Part of a small language model's weights.
Size: 8 layers, width 384, 3 heads of 128, MLP 768 GeGLU, vocabulary 19812, 19.4M parameters.
Architecture: RMSNorm before each block, rotary positions, no biases in attention or MLP, tied embeddings.
Training: a variant of Adam for these matrices, 745M tokens.
MLP neurons of a small language model. Each row is named by its layer, matrix (gate and up: input weights) and neuron, and shows model dimensions 16-143. Each number is 50 + 15 x the weight over its row's rms, rounded and kept within 0 to 99. A neuron's up and down rows have the sign that makes its largest values positive.
After each neuron's rows, "fires after" lists the tokens most often just before its 100 highest values on Wikipedia text that the model never trained on. A number after a token or word is its count.

L5.gate83:62 33 57 54 57 83 36 41 56 65 53 48 57 71 45 49 78 46 54 33 30 44 53 47 41 51 56 67 28 42 57 71 56 55 51 55 64 29 48 43 63 48 68 34 62 61 89 43 52 55 48 31 67 41 37 58 41 43 60 30 35 50 50 21 56 40 54 47 69 40 45 46 77 64 65 73 49 56 46 70 34 86 55 47 52 38 42 27 05 39 32 52 51 44 38 44 46 49 55 45 94 50 57 61 41 41 33 47 57 51 60 37 74 71 65 29 33 62 34 51 27 61 78 32 59 57 40 61
L5.up83:43 49 51 30 65 55 45 46 25 78 53 67 77 59 77 56 43 49 52 58 62 62 54 26 30 30 63 38 39 65 57 58 55 56 32 53 83 37 36 60 34 52 86 59 71 27 53 20 45 55 59 59 60 48 43 49 57 66 53 42 35 46 37 24 82 08 56 46 54 62 49 41 54 44 82 68 46 60 54 68 25 50 69 37 61 45 68 41 31 59 38 54 57 55 50 62 49 44 09 38 81 22 59 49 49 37 37 40 48 18 67 62 55 54 57 58 51 65 49 25 21 29 50 28 64 65 54 40
fires after: ".\n\n" 50, "\n" 6, "," 4

L5.gate580:24 48 34 77 44 51 60 22 79 60 63 57 52 30 49 51 24 51 62 45 38 40 70 27 17 47 81 40 47 41 67 53 48 35 00 69 46 84 58 59 34 58 38 35 49 46 69 27 62 47 63 30 67 53 66 62 82 33 31 57 40 82 58 54 45 61 50 55 66 32 44 49 51 64 61 47 52 45 61 35 16 50 50 60 49 58 51 53 49 25 43 50 34 58 44 67 48 26 29 69 30 56 60 30 63 57 33 65 67 38 49 54 33 45 57 52 46 44 50 29 53 28 47 65 42 50 25 45
L5.up580:47 67 62 35 70 38 56 60 78 53 66 73 41 31 55 63 44 09 43 38 48 42 60 21 36 48 51 47 64 53 49 37 56 46 19 57 35 44 39 46 04 64 73 55 58 35 68 38 28 53 59 59 52 55 55 53 62 38 44 65 42 46 59 58 40 50 66 49 52 82 38 40 44 68 57 33 55 62 52 48 50 38 37 67 51 70 47 56 79 25 22 36 30 46 28 38 68 62 35 82 48 55 78 33 55 46 35 68 45 35 41 57 36 48 69 57 76 53 51 41 64 38 64 66 53 49 42 62
fires after: " " 49, " |" 9, "%" 7, "." 6, "0" 4, "6" 4

L5.gate148:38 35 53 80 44 32 64 50 61 53 34 35 90 32 69 75 55 52 33 38 59 65 40 51 54 54 52 57 21 42 33 27 66 48 47 39 54 63 47 68 58 37 27 87 47 56 36 33 49 54 45 49 48 54 37 75 58 21 51 71 47 43 41 33 38 50 62 28 50 37 42 54 35 65 35 55 58 48 52 54 57 37 50 55 28 54 46 42 68 54 39 35 32 69 42 40 59 61 46 48 43 58 54 59 44 49 51 55 45 55 31 16 40 42 43 65 46 54 27 53 46 42 46 49 54 51 53 70
L5.up148:50 05 32 48 64 46 39 66 47 49 67 68 54 60 26 51 58 45 64 64 58 45 57 48 40 48 57 50 41 36 56 54 42 56 57 47 41 54 77 58 38 60 20 22 60 48 29 37 44 57 54 54 83 30 51 44 42 59 42 70 73 58 47 40 74 51 58 79 70 25 48 64 81 31 27 72 46 42 45 56 53 67 56 44 57 44 45 51 53 71 58 53 53 48 79 60 57 54 87 59 70 50 48 54 61 58 63 23 41 46 58 40 47 29 42 28 71 56 53 49 44 58 55 55 57 53 49 54
fires after: "0" 74, "8" 8, "5" 4

L5.gate515:57 39 49 55 70 68 31 48 66 50 27 18 57 44 48 63 50 54 27 42 42 46 53 25 38 61 66 32 27 39 41 65 24 62 47 63 44 46 42 28 48 88 62 38 57 39 44 66 48 58 39 52 29 58 45 25 53 38 28 58 22 50 44 44 37 63 50 66 56 48 51 61 34 50 59 67 51 36 62 18 36 71 70 41 69 44 52 38 24 65 44 65 42 75 71 32 58 47 55 48 53 83 42 83 52 39 51 44 48 39 66 45 56 64 52 80 30 66 41 58 63 56 52 30 74 64 66 67
L5.up515:48 65 37 49 56 72 37 50 48 61 57 81 53 59 40 69 47 44 36 59 27 25 86 52 38 39 54 79 49 41 55 61 34 56 35 77 45 41 65 34 55 81 46 57 55 40 43 42 53 54 51 55 23 52 63 44 25 36 40 72 29 36 60 59 61 72 65 40 80 14 31 27 54 39 65 42 57 59 66 28 45 51 68 26 34 58 40 47 65 80 71 60 61 42 57 65 44 59 63 38 60 42 68 75 38 29 64 41 68 39 68 51 24 30 64 64 44 70 47 33 25 45 69 40 23 30 44 99
fires after: "\n" 34, ")\n" 16, ".\n\n" 7, " |" 4

L5.gate236:32 53 55 43 34 66 54 68 69 38 52 53 60 45 38 38 16 27 40 59 54 45 56 44 36 39 93 51 43 66 60 27 44 54 36 62 38 78 64 69 46 68 59 38 54 69 80 36 33 46 46 26 47 74 60 65 57 28 46 59 49 55 61 27 47 61 45 50 62 43 10 34 54 43 54 57 53 56 53 52 43 79 30 81 38 43 51 56 32 25 38 35 43 31 44 62 51 51 34 76 59 72 62 11 37 44 52 55 39 51 45 63 33 35 48 39 60 48 47 44 88 02 36 55 48 50 36 44
L5.up236:24 70 49 70 40 31 60 53 72 66 52 43 46 36 49 50 45 37 52 48 55 47 60 50 44 57 65 50 29 55 34 49 69 63 21 52 43 64 73 50 36 65 63 61 32 44 82 47 39 40 51 32 34 84 54 65 34 52 48 23 38 73 77 34 22 47 11 67 55 36 29 60 66 66 68 41 51 34 51 35 21 63 54 41 59 36 51 53 34 41 45 38 31 67 38 49 33 70 38 48 39 53 57 27 64 68 47 59 73 50 31 60 62 42 40 48 59 72 41 50 57 47 44 56 36 62 45 81
fires after: " " 26, " |" 25, "2" 6, "0" 4, "6" 4, "4" 4

L5.gate518:50 58 40 63 55 57 36 62 52 57 57 45 71 60 45 38 57 57 53 10 52 26 60 46 36 41 32 69 69 61 29 45 59 53 38 44 53 69 45 58 61 81 54 47 37 50 51 75 64 75 48 72 44 49 69 44 39 56 30 69 29 43 44 37 54 52 18 70 51 65 41 61 39 56 63 26 48 44 32 62 42 47 49 56 69 70 57 49 59 71 55 35 33 46 72 39 61 60 62 44 49 20 38 73 76 53 61 43 35 18 40 52 54 73 24 51 61 43 38 44 41 50 47 34 43 71 41 44
L5.up518:47 56 48 47 50 67 23 69 33 20 44 30 62 45 64 42 53 46 71 32 54 55 48 44 46 49 72 64 77 49 44 16 60 46 70 43 44 64 59 43 50 35 33 53 61 52 60 28 54 61 42 53 58 28 42 63 47 56 42 47 31 49 45 67 41 51 47 45 81 78 64 36 44 52 45 46 43 67 44 46 37 42 81 52 77 62 50 57 43 27 46 41 46 53 69 36 60 44 73 60 69 46 71 26 52 44 56 29 32 66 45 48 62 56 41 58 46 38 30 54 47 62 19 48 26 40 53 26
fires after: "2" 30, "0" 26, "1" 20, " |" 14, " " 6, "9" 4

L5.gate496:43 50 31 45 49 55 26 60 40 43 19 33 63 67 42 50 51 81 39 60 40 14 55 62 66 51 47 76 50 60 59 24 76 69 51 50 54 50 66 63 37 73 54 44 48 62 55 51 29 47 45 55 60 57 64 35 53 49 45 48 31 55 78 44 87 66 41 50 45 27 48 13 65 40 71 50 34 27 70 22 59 98 58 60 61 49 39 58 60 61 33 47 50 41 55 59 43 61 49 69 48 50 49 53 66 57 58 57 37 55 65 73 59 46 40 44 59 74 40 41 26 81 43 37 45 51 17 51
L5.up496:49 49 59 54 54 46 56 81 55 49 34 49 62 72 65 52 81 97 58 58 55 30 52 47 56 76 60 64 51 53 68 27 74 41 68 24 49 72 47 69 27 40 50 40 57 68 79 65 65 43 45 66 62 45 55 69 56 49 60 33 19 61 38 41 24 70 30 38 26 47 58 41 75 79 52 60 23 43 52 49 44 70 36 54 76 55 40 32 27 34 56 37 37 51 46 40 65 62 45 49 55 72 27 57 62 34 38 31 36 74 26 26 62 47 49 46 37 67 63 24 27 70 42 53 55 53 61 42
fires after: "0" 16, " |\n" 13, "9" 12, "6" 11

L5.gate208:50 59 40 74 46 57 30 74 62 51 47 62 65 42 94 62 54 38 45 36 69 58 52 45 47 72 65 53 62 54 66 42 48 63 69 53 42 49 40 57 52 63 57 51 46 43 82 32 06 53 56 71 66 48 43 48 55 59 54 51 33 53 53 11 48 50 58 55 30 57 37 45 67 62 61 71 42 46 56 54 83 46 54 28 55 34 74 64 40 63 35 66 59 30 58 34 50 68 47 68 67 59 63 40 46 38 70 22 72 28 41 42 59 65 41 29 39 64 50 54 49 47 40 52 50 33 39 81
L5.up208:50 34 49 38 50 61 38 49 38 58 46 64 40 62 37 51 74 40 56 70 48 61 29 47 34 52 55 79 43 43 23 65 56 70 47 56 66 72 27 11 31 65 40 42 63 64 43 33 53 70 29 43 65 60 64 36 58 31 60 54 19 90 58 57 54 23 40 50 57 29 41 27 57 50 24 35 50 65 48 18 53 58 62 28 61 41 60 55 75 47 19 44 33 38 48 88 19 75 71 50 58 32 56 53 77 46 22 24 54 33 33 41 81 47 41 36 55 30 40 48 47 53 32 32 55 67 51 64
fires after: "8" 19, "3" 10, "9" 9, "1" 9, "4" 7, " c" 6

L5.gate319:38 66 40 34 55 85 75 69 66 54 56 37 43 72 68 63 45 64 64 49 54 68 67 45 77 54 34 35 80 72 70 28 49 44 51 53 55 51 44 61 48 41 57 57 63 60 34 46 62 42 48 39 47 55 68 50 38 64 40 26 56 57 31 59 58 42 60 58 41 40 41 34 50 18 58 63 45 33 60 58 51 34 45 56 43 63 56 26 58 11 48 71 27 58 46 33 98 41 44 51 37 66 49 76 58 80 60 55 50 70 36 47 38 54 70 59 42 47 52 37 68 46 68 59 54 47 83 40
L5.up319:60 48 19 72 54 32 27 73 38 45 70 54 45 50 67 43 56 54 42 51 60 26 37 45 66 41 80 48 42 49 35 42 44 19 66 33 28 35 70 34 47 38 47 42 49 72 48 38 49 28 59 53 43 54 31 46 35 23 65 39 46 63 48 62 45 73 64 61 16 43 40 62 60 60 47 66 53 38 51 31 61 51 32 58 41 61 59 34 51 56 65 49 51 21 67 57 44 56 54 56 36 17 36 23 67 43 66 56 53 22 51 75 57 66 52 65 85 26 70 86 35 51 39 60 64 61 51 54
fires after: "0" 24, " " 21, "4" 12, "8" 11, "2" 9, "9" 7

L5.gate202:40 50 47 42 71 60 48 55 40 68 47 32 58 46 33 47 33 40 36 50 51 55 29 60 41 31 42 50 60 64 20 38 64 47 20 41 36 61 38 32 50 50 72 40 19 48 26 47 33 23 36 47 52 48 27 51 48 50 33 50 63 35 51 31 55 47 46 62 46 50 75 44 57 44 39 52 49 47 71 65 69 27 53 71 45 61 47 68 28 73 66 69 71 30 36 19 57 70 38 71 37 41 38 40 56 33 34 79 43 51 38 49 58 35 49 64 35 24 56 64 75 28 46 58 66 44 57 49
L5.up202:67 41 37 77 52 42 43 36 42 86 74 35 74 52 28 40 57 39 38 55 26 61 57 77 49 49 51 74 57 58 62 25 62 65 48 57 39 51 49 60 57 35 45 50 64 76 36 49 52 39 32 57 60 49 31 63 59 39 45 66 52 49 65 56 68 63 79 60 41 53 51 32 72 51 80 64 48 45 68 32 53 46 61 42 69 83 37 66 49 72 33 64 58 38 68 42 59 63 71 68 35 57 28 94 40 43 44 67 41 44 36 58 48 61 22 68 58 41 34 50 67 50 75 78 52 55 69 45
fires after: "2" 36, "1" 13, "0" 11, "4" 8, "5" 8

L5.gate292:28 60 68 45 60 34 67 67 37 47 48 37 37 33 55 33 79 56 73 73 80 47 46 49 40 66 65 66 56 51 12 42 35 42 42 54 69 50 57 44 13 80 39 61 51 60 49 60 52 26 26 59 48 60 54 52 52 51 62 26 55 58 54 70 61 28 55 57 61 59 48 43 42 54 32 55 48 59 48 48 54 52 74 83 88 36 51 40 61 79 58 41 63 20 68 68 65 44 44 42 79 47 59 35 32 47 45 55 68 56 55 70 25 67 55 50 47 42 59 47 44 46 68 46 45 40 46 79
L5.up292:37 59 46 48 78 32 66 53 34 34 73 34 42 22 74 63 68 55 52 59 65 29 53 65 35 38 48 52 47 68 37 52 68 22 57 39 39 57 41 41 29 43 59 60 59 56 53 56 54 00 42 45 65 73 57 50 63 66 54 50 41 67 40 33 28 38 48 74 23 36 57 38 61 26 49 49 42 51 39 58 43 49 48 59 48 42 50 54 50 64 69 68 33 66 44 62 53 68 53 38 89 41 37 32 40 31 54 28 62 60 43 71 48 50 46 31 61 47 48 47 84 44 73 28 53 55 27 50
fires after: " |" 52, "3" 12, " " 12, "2" 6, "1" 4

L5.gate327:38 66 36 53 40 34 53 48 43 63 60 37 46 29 53 50 35 56 70 38 61 42 57 28 74 43 65 63 74 60 22 18 56 55 51 50 50 44 45 44 31 31 27 40 62 85 62 43 59 59 56 51 56 48 26 60 70 58 86 44 46 36 68 43 57 46 58 38 45 49 45 56 46 46 61 56 59 75 33 55 58 57 54 46 62 41 65 76 52 62 47 53 66 44 35 52 31 56 54 48 24 25 46 44 29 79 48 45 40 58 72 34 44 77 68 48 41 48 43 70 71 58 48 52 74 49 21 62
L5.up327:36 48 66 77 25 56 32 32 34 18 54 31 56 31 48 60 43 71 43 47 47 55 43 75 49 53 30 29 29 44 49 50 39 54 38 63 61 33 52 44 57 27 25 44 25 78 73 62 60 75 45 55 45 44 49 44 37 41 80 36 58 65 55 47 35 68 22 42 61 36 30 58 44 23 54 44 50 40 40 46 66 35 61 33 88 79 46 50 43 25 73 51 51 73 71 60 49 54 63 52 34 55 60 53 44 45 33 36 57 54 34 48 62 61 49 67 38 41 37 47 45 51 58 30 23 49 35 51
fires after: " " 62, "," 30

L5.gate183:56 69 70 40 61 43 48 43 70 46 40 44 68 47 63 43 32 55 57 28 66 59 57 56 40 79 47 35 70 54 63 32 30 74 46 55 65 28 71 38 54 80 49 39 24 54 56 73 50 51 66 42 64 49 46 55 24 48 30 48 75 63 60 68 44 44 29 51 52 32 59 35 71 59 15 91 55 63 34 56 58 58 44 51 69 31 61 37 59 54 46 52 46 47 26 30 48 37 69 74 44 37 38 34 29 69 52 43 61 63 58 31 77 35 68 67 50 36 71 67 46 62 50 60 56 53 36 75
L5.up183:27 56 41 50 64 55 76 51 31 56 71 31 50 51 60 43 35 49 63 56 69 56 59 60 49 47 52 35 46 44 69 30 69 63 39 61 57 42 68 77 57 43 74 27 35 41 75 53 29 51 44 53 88 70 67 35 56 14 33 66 53 79 61 34 36 47 70 69 54 50 72 26 57 36 58 68 41 57 42 84 55 81 35 47 62 30 49 44 37 69 67 55 51 59 48 32 46 59 52 55 66 29 43 80 46 56 16 63 72 39 40 48 55 62 53 65 70 40 71 29 64 27 38 32 56 79 31 55
fires after: " of" 25, " the" 23, "5" 7, "1" 6, "3" 4, "4" 4

L5.gate587:55 41 59 59 60 75 62 43 35 38 33 53 64 70 47 67 64 74 49 11 50 65 22 60 53 66 67 32 39 60 57 32 41 39 81 62 90 87 76 29 52 62 55 40 60 46 56 51 47 64 34 51 40 55 48 46 58 11 34 26 30 71 66 38 36 41 41 51 52 39 73 26 42 46 20 33 43 38 57 58 42 56 57 49 43 27 55 41 29 33 73 73 55 34 51 58 72 58 68 67 57 48 32 67 49 57 70 54 67 56 25 27 60 57 57 27 15 48 41 64 62 53 33 43 66 29 78 51
L5.up587:61 48 47 34 59 59 47 63 36 51 44 51 47 57 46 47 24 33 52 49 70 46 13 46 27 43 53 33 45 41 54 65 50 68 55 52 69 66 54 57 49 31 56 49 47 53 48 33 52 59 55 70 53 35 55 65 27 19 38 42 40 70 50 42 58 56 42 53 62 43 55 43 36 53 28 39 25 45 43 58 65 02 71 43 48 63 38 40 57 51 51 46 61 67 79 62 61 61 53 72 59 46 50 67 70 71 50 51 79 37 54 38 76 48 50 64 28 23 54 55 52 26 43 35 70 44 45 26
fires after: "0" 25, "1" 11, "9" 9, " election" 8, "8" 5, " career" 4

L5.gate595:63 43 53 60 59 57 41 44 48 42 51 51 54 75 50 66 41 66 65 56 64 44 64 66 66 22 70 56 28 56 55 53 68 40 65 28 28 42 54 60 89 60 44 34 45 47 67 78 56 52 54 39 37 55 54 42 65 68 05 29 25 47 51 63 57 50 73 57 71 57 53 49 36 43 36 76 49 66 69 48 53 43 51 59 67 52 34 67 60 61 42 50 37 66 57 56 24 48 52 62 74 34 56 29 28 47 62 76 28 58 54 59 75 39 62 32 50 58 54 52 36 42 41 39 47 36 68 27
L5.up595:44 57 47 36 27 32 61 36 53 39 56 46 37 55 33 38 39 54 47 39 25 77 67 58 55 54 60 54 48 68 54 70 79 36 30 62 48 56 30 56 60 26 88 70 32 36 63 37 29 65 51 42 57 64 85 45 40 28 45 62 56 64 45 53 53 70 28 56 50 54 50 80 61 56 36 45 41 41 30 74 49 48 42 43 60 59 50 51 55 27 82 58 54 50 23 70 46 36 49 38 42 41 57 53 63 68 63 48 49 55 63 52 27 48 42 56 40 56 52 53 55 61 63 47 49 62 44 56
fires after: " " 74, " (" 5, ".\n\n" 4

L5.gate760:70 45 44 56 45 72 63 66 51 53 66 67 82 61 51 47 54 64 74 52 57 36 72 48 52 66 50 69 63 49 48 46 37 69 53 51 70 50 57 31 35 28 35 59 51 42 57 35 42 67 47 62 44 58 55 53 50 75 51 33 34 60 37 44 03 42 73 48 53 21 62 65 56 59 81 94 25 38 49 10 58 77 43 33 57 40 70 42 28 50 62 49 46 40 58 61 74 55 56 59 48 67 46 36 41 56 55 72 48 83 59 16 32 63 59 59 50 74 68 51 64 32 39 55 28 47 65 39
L5.up760:54 39 37 91 37 44 44 32 51 44 74 44 58 41 47 52 53 40 61 09 48 34 67 38 33 38 68 73 54 77 53 30 62 50 43 63 57 65 66 20 60 51 51 11 79 56 63 54 33 45 34 59 78 31 39 51 33 44 43 53 53 46 50 48 44 67 39 53 65 57 59 32 67 51 56 56 32 72 35 53 56 72 72 65 79 39 55 61 38 43 49 15 46 42 52 51 35 52 42 52 64 25 68 68 77 58 39 51 35 36 33 50 53 77 30 43 65 50 48 60 32 19 34 43 61 58 42 37
fires after: "9" 35, "0" 26, "6" 7, "1" 6, "°" 6, "8" 5

L5.gate512:49 62 47 71 36 31 46 65 44 34 37 55 47 43 61 60 46 35 43 66 51 62 43 49 52 38 45 61 16 93 57 22 22 47 69 33 39 44 59 62 54 44 59 45 58 49 41 68 42 60 42 37 58 59 46 51 77 45 51 56 49 49 76 24 55 59 48 30 51 49 47 39 56 43 35 67 58 69 45 45 73 72 62 49 30 49 45 39 61 51 52 42 77 55 39 71 44 47 57 53 64 52 36 57 61 42 59 55 31 70 39 35 56 59 25 55 42 78 30 38 51 37 20 49 55 51 57 38
L5.up512:47 24 47 58 77 71 41 45 43 45 58 36 26 46 50 43 49 55 65 51 26 28 47 51 36 48 32 28 79 33 39 57 62 49 59 85 53 23 56 48 56 43 82 46 37 33 69 44 50 48 46 42 49 30 39 45 53 60 39 68 46 54 54 61 45 60 57 50 56 49 58 51 55 41 56 68 34 46 46 38 72 45 64 52 35 43 57 62 62 38 49 39 47 51 33 65 44 26 57 44 31 67 58 67 41 34 58 81 62 53 52 33 59 37 72 30 48 41 77 34 30 36 45 31 54 47 66 66
fires after: "0" 32, " of" 13, "1" 7, "5" 6

L5.gate46:59 49 48 39 62 67 38 54 64 55 37 76 70 68 13 68 44 65 68 52 28 24 68 53 53 30 61 47 54 63 53 23 64 51 58 71 29 61 49 57 20 61 16 66 36 83 53 52 64 70 57 24 34 40 44 40 51 35 47 50 37 77 72 73 49 72 46 41 60 25 21 61 51 52 61 48 41 17 69 57 35 46 41 47 43 58 57 52 42 31 61 58 69 73 60 39 45 42 78 58 29 27 43 58 63 37 32 51 62 28 34 53 57 41 49 76 29 56 31 53 73 54 55 52 50 46 45 51
L5.up46:49 43 65 40 45 37 36 78 54 21 59 61 39 57 51 49 23 34 63 51 48 57 17 72 47 28 79 48 55 57 37 43 46 55 53 50 33 46 38 88 21 49 44 62 30 90 64 59 47 70 46 42 59 49 38 51 58 60 69 34 47 61 54 53 14 43 51 52 59 60 48 56 45 48 33 41 60 66 50 28 49 31 33 56 62 53 34 86 49 24 47 50 50 66 47 44 39 38 47 56 20 61 56 34 62 50 27 44 61 37 29 72 63 53 40 49 26 20 40 44 49 66 37 39 54 43 60 43
fires after: "2" 78, " " 21

L5.gate568:71 32 63 41 47 51 67 50 59 47 30 71 65 55 45 59 66 59 44 55 55 36 44 95 92 53 37 54 15 48 43 70 33 53 33 38 72 52 51 44 59 37 60 21 47 50 44 45 40 31 76 48 41 62 79 20 56 49 53 27 36 85 58 63 77 58 52 57 36 47 50 40 60 62 23 79 39 51 60 54 47 42 72 47 38 58 72 27 23 48 75 53 56 28 58 53 68 35 51 45 42 81 42 48 50 64 67 33 42 37 76 43 51 47 61 47 38 70 59 56 50 73 71 52 48 62 76 03
L5.up568:65 58 48 38 37 48 51 54 32 62 34 14 34 57 37 46 50 73 77 31 46 44 21 19 21 19 34 63 50 49 59 52 60 70 67 55 37 35 49 53 53 47 64 71 70 52 56 35 37 68 53 30 23 41 28 64 40 38 64 58 42 32 56 60 54 50 50 00 78 35 25 39 23 39 58 45 56 59 37 60 45 60 82 49 50 63 31 46 58 42 54 35 43 48 55 69 80 61 55 31 50 42 59 66 34 48 28 55 38 55 46 60 62 24 43 39 41 33 45 72 37 49 37 07 40 65 52 56
fires after: " |" 44, "," 5, ";" 4, " made" 4

L5.gate11:74 34 54 31 48 59 39 28 81 44 46 61 47 45 49 48 55 60 31 14 56 68 42 29 45 61 31 74 69 38 15 58 51 67 30 41 69 66 28 68 62 29 55 40 46 68 36 62 49 65 31 43 34 61 54 44 41 81 22 68 55 53 45 65 48 45 46 51 47 65 57 66 58 46 31 47 44 49 49 64 50 45 54 47 64 65 39 44 46 29 49 56 40 62 77 37 49 32 48 38 10 52 16 45 34 67 46 50 62 62 53 40 49 52 52 86 42 26 66 61 71 50 65 28 12 41 71 54
L5.up11:57 75 78 41 38 60 61 61 48 44 64 23 34 25 43 49 43 59 41 49 81 73 59 51 36 15 27 31 58 59 37 40 61 56 31 60 49 37 37 41 60 31 59 47 58 75 59 58 32 74 51 38 44 99 28 68 50 47 72 84 42 67 35 51 36 37 61 40 57 32 72 62 46 44 55 37 29 52 60 48 34 61 33 61 72 65 38 48 29 54 51 49 41 59 55 74 45 31 81 34 41 54 52 45 57 72 31 41 40 76 64 50 29 37 57 43 57 55 41 56 42 43 53 49 31 38 40 68
fires after: "0" 19, " of" 10, " for" 8, " by" 7, " in" 7, " " 6

L5.gate723:52 73 56 44 31 44 36 25 42 41 44 54 64 62 51 50 70 70 72 44 08 58 58 77 70 50 80 59 58 62 50 50 42 43 42 50 57 49 33 54 50 70 49 51 68 99 25 51 61 69 56 40 55 27 59 58 61 47 48 56 14 43 45 65 64 55 38 45 79 45 53 45 48 57 19 37 43 41 37 28 33 45 42 34 52 34 47 78 58 34 27 48 27 58 23 65 31 41 25 39 55 31 50 62 37 49 26 55 38 70 57 43 51 26 18 46 45 50 55 68 70 66 48 41 52 33 19 32
L5.up723:58 69 75 55 41 50 86 45 67 42 43 63 56 45 38 62 33 31 57 24 46 78 34 80 24 38 30 52 30 55 36 50 50 62 50 36 52 44 42 37 57 34 51 75 44 42 53 69 63 43 43 34 80 33 40 52 46 34 36 49 50 29 25 59 62 48 35 06 55 70 39 70 60 39 61 44 54 25 61 50 37 40 73 45 55 54 43 32 57 57 48 42 44 54 36 59 53 50 33 36 47 07 53 56 48 59 55 71 43 51 21 65 58 33 83 57 40 57 53 68 69 61 53 26 35 52 44 35
fires after: " on" 40, " " 20, "On" 11, " On" 8, " February" 4

L5.gate565:51 52 49 58 41 63 60 44 47 74 28 63 60 59 32 54 37 49 32 36 45 40 50 26 37 52 44 46 37 70 48 71 49 62 71 52 44 57 49 39 76 59 55 40 66 54 45 69 65 57 35 48 40 54 36 40 72 35 36 20 27 48 61 26 55 29 63 71 68 46 46 55 66 63 62 41 51 63 53 82 31 54 58 42 54 55 50 56 33 27 64 57 53 50 44 68 71 37 51 60 81 48 50 62 51 36 50 75 62 75 29 59 58 54 39 57 26 63 53 44 28 72 46 03 46 54 65 38
L5.up565:21 56 30 64 34 58 50 62 52 31 63 43 50 44 46 61 75 55 34 64 60 55 41 31 76 27 54 13 50 34 43 54 52 47 64 59 45 50 28 46 42 54 19 56 31 57 56 48 34 38 60 51 15 61 49 40 72 32 28 54 69 49 67 54 54 38 53 72 34 32 51 58 48 42 36 50 44 53 37 60 75 45 38 62 65 39 40 60 68 56 54 32 51 57 50 62 60 35 63 39 49 74 52 31 39 35 47 50 63 76 49 41 54 28 58 51 32 72 67 51 36 51 40 55 44 20 61 83
fires after: "." 42, ".\n\n" 11, " addition" 5

L5.gate234:35 64 46 47 45 34 45 15 61 46 40 66 67 70 64 58 50 73 33 72 51 36 47 66 58 67 37 62 51 57 28 70 61 37 56 25 34 64 31 79 54 53 40 42 33 96 72 24 54 53 67 67 47 59 50 17 49 42 31 52 44 67 56 43 30 66 56 39 40 62 71 82 47 90 60 64 42 51 36 37 53 33 61 44 64 39 56 69 47 51 24 58 52 80 46 45 71 38 56 93 63 45 27 29 45 51 42 27 49 43 41 63 45 35 33 43 55 41 69 80 42 60 45 41 31 33 25 39
L5.up234:29 47 59 38 32 74 27 39 63 33 45 59 43 42 65 79 46 58 55 56 73 44 66 70 47 62 38 24 67 65 31 84 50 56 65 33 44 54 42 53 48 37 41 48 52 45 58 43 39 37 57 59 55 70 62 62 60 51 58 40 44 66 65 54 45 40 48 32 54 38 74 33 41 64 78 73 77 71 19 66 73 39 55 52 29 37 61 19 48 54 24 57 39 44 73 54 67 47 38 57 36 45 43 63 46 52 57 35 48 57 67 51 72 37 43 43 55 24 70 68 52 54 46 54 25 56 35 47
fires after: " first" 16, " second" 15, "th" 7, " third" 6, " took" 6, " other" 5

L5.gate207:70 54 43 34 48 60 66 57 60 42 47 53 42 74 40 43 68 54 60 73 51 54 60 48 75 53 68 33 49 54 73 61 52 44 70 39 29 53 52 52 57 66 40 57 60 47 40 54 64 40 47 20 53 52 50 57 60 61 41 29 64 63 40 30 59 19 58 29 23 51 53 48 51 51 38 58 32 39 62 42 31 57 29 74 83 48 46 43 66 37 51 50 49 57 75 22 57 59 69 55 53 63 28 57 45 54 58 63 50 62 38 33 50 51 66 43 52 50 53 26 61 66 62 67 58 71 69 49
L5.up207:56 76 54 59 23 57 35 52 32 45 38 31 48 21 39 72 80 55 50 41 47 52 38 42 53 50 61 39 48 56 45 25 65 42 50 67 25 47 53 45 67 35 35 66 18 52 43 61 41 45 43 44 75 66 63 56 43 64 62 42 49 72 15 50 50 44 25 53 56 65 32 42 37 51 33 31 29 29 58 09 31 63 47 55 38 56 41 72 60 49 58 47 46 47 31 28 35 70 35 63 53 45 94 47 53 43 18 34 38 28 57 10 29 28 44 22 35 55 14 43 57 64 37 45 57 62 58 67
fires after: " the" 24, "9" 17, "1" 14, "0" 12, "8" 6

L5.gate606:57 66 34 74 41 52 46 14 75 56 52 75 68 72 55 56 52 82 44 47 45 67 59 21 37 46 66 45 55 46 48 45 44 55 50 47 45 85 47 39 58 68 27 41 80 87 32 65 39 49 55 62 35 47 51 38 67 39 42 55 47 46 68 63 56 52 83 41 66 43 51 52 39 28 33 61 56 38 37 47 48 78 65 48 58 40 61 63 36 47 46 49 63 59 59 31 48 47 32 49 42 66 56 44 48 72 74 77 28 64 49 32 98 77 39 43 43 18 39 47 41 56 73 51 56 24 40 62
L5.up606:81 59 55 44 07 45 26 41 65 53 57 23 55 51 44 58 40 31 84 51 59 59 26 57 38 46 65 65 43 43 67 64 36 43 54 49 52 15 46 60 42 26 37 59 60 41 69 13 49 51 42 39 64 53 52 63 65 70 84 51 45 54 26 44 53 76 57 43 44 57 47 23 74 53 28 36 54 45 25 47 68 46 21 60 62 46 46 42 39 72 32 44 58 66 62 44 66 38 83 62 29 50 30 82 59 46 53 49 52 65 43 38 57 49 44 66 56 61 54 71 53 44 54 57 56 54 10 46
fires after: "9" 32, "0" 20, "1" 12, " " 12, "2" 4, "5" 4